Weights of a small GPT-style language model, trained from scratch on English Wikipedia.
Size: 14 layers, width 640, 10 heads of 64, MLP 2560 tanh GELU, vocabulary 10092, 75.7M parameters.
Architecture: LayerNorm before each block, biases on query, key and value, tied embeddings.
Training: 1182M tokens, 9018 steps.
MLP neurons of a small language model. Each row is named by its layer, matrix (up: input weights) and neuron, and shows model dimensions 458-585. Each number is 50 + 12 x the weight over its row's rms, rounded and kept within 0 to 99.
After each neuron's rows is what it responds to, as a language model described it from the Wikipedia text at the highest values.

L5.up1595:72 46 57 58 38 38 63 31 53 53 55 47 72 40 49 61 36 74 38 53 60 59 50 46 47 40 78 55 40 47 47 44 50 36 61 60 66 55 58 62 37 46 51 63 46 43 43 59 44 46 70 41 42 30 34 50 44 61 53 50 52 44 46 64 40 45 68 51 65 58 49 55 49 69 42 46 48 63 36 38 57 47 45 40 36 47 60 45 39 22 67 58 66 47 41 37 49 55 43 49 55 49 63 58 50 47 55 35 56 71 40 63 59 62 61 50 44 33 51 45 68 43 47 50 39 59 45 65
Responds to: Second word-piece fragments

L3.up254:27 48 52 48 68 40 53 29 50 34 51 59 32 30 46 39 43 57 55 51 37 62 68 42 35 53 62 31 51 35 65 31 64 53 53 72 51 32 54 69 65 63 64 53 42 39 47 56 30 42 60 56 53 35 39 61 35 51 42 47 68 50 54 30 44 43 84 42 50 59 49 49 40 46 41 27 57 44 47 59 42 43 53 53 50 67 51 48 40 49 46 49 33 53 43 57 70 41 62 51 54 51 67 73 53 49 28 38 48 55 45 36 46 44 42 72 40 41 72 49 55 50 29 48 30 73 50 58
Responds to: Early word-piece continuations

L3.up249:28 42 71 63 56 49 66 44 51 31 40 53 56 40 53 40 36 61 50 53 50 43 37 49 36 55 67 58 68 58 43 39 44 73 47 57 55 39 46 39 46 52 58 44 59 37 59 56 60 55 54 30 50 57 47 44 53 56 52 29 55 45 64 19 51 62 37 66 55 62 59 53 41 62 65 49 57 53 48 60 92 52 47 40 61 70 58 34 30 47 52 49 45 55 61 68 49 47 52 41 54 70 32 63 64 66 43 46 55 64 49 17 64 53 52 45 49 69 67 30 34 43 46 59 45 49 69 65
Responds to: Inside proper-name phrases

L7.up710:26 61 51 43 61 29 29 35 37 65 39 20 60 47 61 45 34 58 49 62 48 33 62 35 51 57 70 63 36 39 55 50 71 33 60 47 58 67 38 53 55 64 42 40 38 55 62 40 57 67 47 56 41 32 43 55 44 50 70 35 45 36 69 46 40 44 64 66 67 44 48 25 20 62 50 58 50 32 24 39 51 49 57 51 61 62 40 44 35 37 65 33 42 25 23 49 68 44 65 49 38 70 63 64 51 43 47 46 66 52 28 64 46 46 36 59 35 61 50 39 55 60 60 43 30 62 44 63
Responds to: Mid-word subword fragments

L5.up376:14 45 67 58 52 54 52 58 55 70 29 51 63 59 63 38 44 35 46 40 47 30 61 36 57 46 50 33 35 56 52 57 52 53 34 63 35 41 62 50 60 40 38 71 39 34 44 32 69 37 65 43 44 14 47 49 41 47 61 59 25 50 62 36 63 50 67 56 55 27 55 44 59 55 47 50 56 36 45 55 58 57 77 49 60 42 44 64 58 46 53 52 65 58 34 39 66 62 53 58 28 55 70 54 65 67 37 61 51 63 45 45 57 37 32 35 56 52 22 48 36 59 45 36 54 34 50 47
Responds to: Mid-word continuation fragments

L7.up1918:50 38 41 43 34 36 59 30 59 32 41 53 79 44 61 51 55 67 44 57 45 49 60 26 49 57 47 59 83 55 46 31 52 56 43 42 54 47 37 57 47 52 28 37 48 24 56 34 71 52 67 56 41 28 41 20 46 74 58 58 49 51 74 55 65 38 55 75 60 35 55 42 39 62 50 58 56 63 28 69 59 56 47 53 53 29 52 32 45 41 70 45 63 59 39 48 56 56 57 52 27 44 26 42 58 33 36 54 53 31 33 67 40 44 45 60 55 12 66 55 36 51 53 40 47 61 48 47
Responds to: Mid-word name fragments

L7.up25:31 49 46 50 58 53 35 35 44 46 58 60 70 64 57 54 37 64 55 48 57 44 57 33 34 31 55 40 17 48 34 48 37 51 42 62 54 61 52 56 63 55 46 77 57 38 66 61 50 40 68 36 29 44 35 58 43 52 53 27 59 59 47 49 57 50 64 56 46 57 41 40 40 54 52 51 62 72 53 63 58 52 35 45 58 91 43 42 66 72 54 48 54 49 32 49 54 34 44 44 35 33 65 53 89 46 47 58 63 54 38 36 52 33 72 37 39 65 54 40 41 50 60 47 34 61 30 52
Responds to: Religious terms and years

L5.up580:53 34 62 31 54 29 51 62 38 39 63 22 60 48 58 46 62 43 47 73 47 44 30 68 35 80 51 50 53 47 64 55 49 57 56 43 48 41 42 63 32 63 48 47 55 49 61 44 65 70 46 15 43 44 49 45 49 39 54 47 46 50 53 60 47 68 46 65 74 41 84 48 19 42 43 53 43 62 55 62 46 69 32 42 62 63 40 44 44 48 48 30 43 43 47 45 65 61 61 50 49 66 73 70 63 52 25 71 47 65 21 53 49 45 70 57 33 44 51 57 47 48 55 39 51 52 44 41
Responds to: Title words after "and"

L3.up1399:46 43 40 60 38 62 54 54 52 63 61 50 45 47 52 54 41 60 34 66 51 50 42 35 39 47 58 48 49 45 38 37 54 41 64 60 37 45 59 43 57 47 41 50 51 31 72 27 59 53 72 40 61 21 44 42 51 58 70 41 35 38 40 42 37 77 55 49 48 28 52 34 57 68 44 47 52 50 43 58 71 52 50 19 56 52 59 60 54 40 58 39 56 42 39 59 49 52 42 52 34 42 49 59 35 50 56 55 49 32 62 62 64 52 65 41 58 53 53 57 42 50 45 29 41 48 47 51
Responds to: Mid-word name pieces

L3.up1201:57 46 48 57 42 39 56 54 31 51 47 64 59 68 14 56 45 54 39 25 53 69 52 34 43 38 48 30 40 58 39 57 58 55 69 49 24 69 62 45 52 47 54 59 46 45 63 54 42 49 55 52 54 16 46 67 54 65 68 28 48 38 55 67 26 55 58 50 33 33 56 32 41 64 74 83 50 62 46 57 47 55 72 40 43 41 41 41 50 49 62 56 55 61 53 36 54 53 43 59 54 43 33 69 50 71 46 48 47 59 65 27 44 46 32 36 52 33 80 53 42 42 44 36 32 49 38 54
Responds to: Mid-word "el" fragment

L5.up1900:40 31 48 50 47 34 54 32 49 72 60 52 48 73 39 57 80 67 55 41 59 66 38 51 36 46 57 28 20 39 51 57 64 42 46 38 72 62 64 38 47 49 38 43 40 58 70 58 31 46 50 44 60 26 67 41 53 45 22 14 69 43 27 65 49 62 18 41 77 38 50 38 54 43 64 29 58 72 55 46 41 58 38 22 44 41 48 55 28 51 47 54 67 48 44 55 51 58 50 55 35 46 45 53 67 60 52 65 45 45 51 61 53 35 75 52 36 45 83 67 52 39 67 58 44 32 31 56
Responds to: Mid-word name fragments

L7.up1151:49 75 64 53 46 59 58 71 69 54 30 13 25 62 48 55 42 52 60 46 55 42 71 42 52 54 54 46 50 54 61 21 34 68 49 52 73 29 65 59 31 55 53 55 53 45 57 32 55 48 63 32 44 69 49 34 48 55 38 49 47 44 51 41 71 42 53 61 71 49 68 48 23 27 50 41 59 61 49 49 51 70 37 38 63 46 44 40 41 46 69 19 52 69 54 65 45 39 64 73 56 56 56 56 68 51 44 57 39 54 44 66 40 53 42 42 47 58 58 54 48 24 47 57 49 66 32 51
Responds to: Inside multiword proper names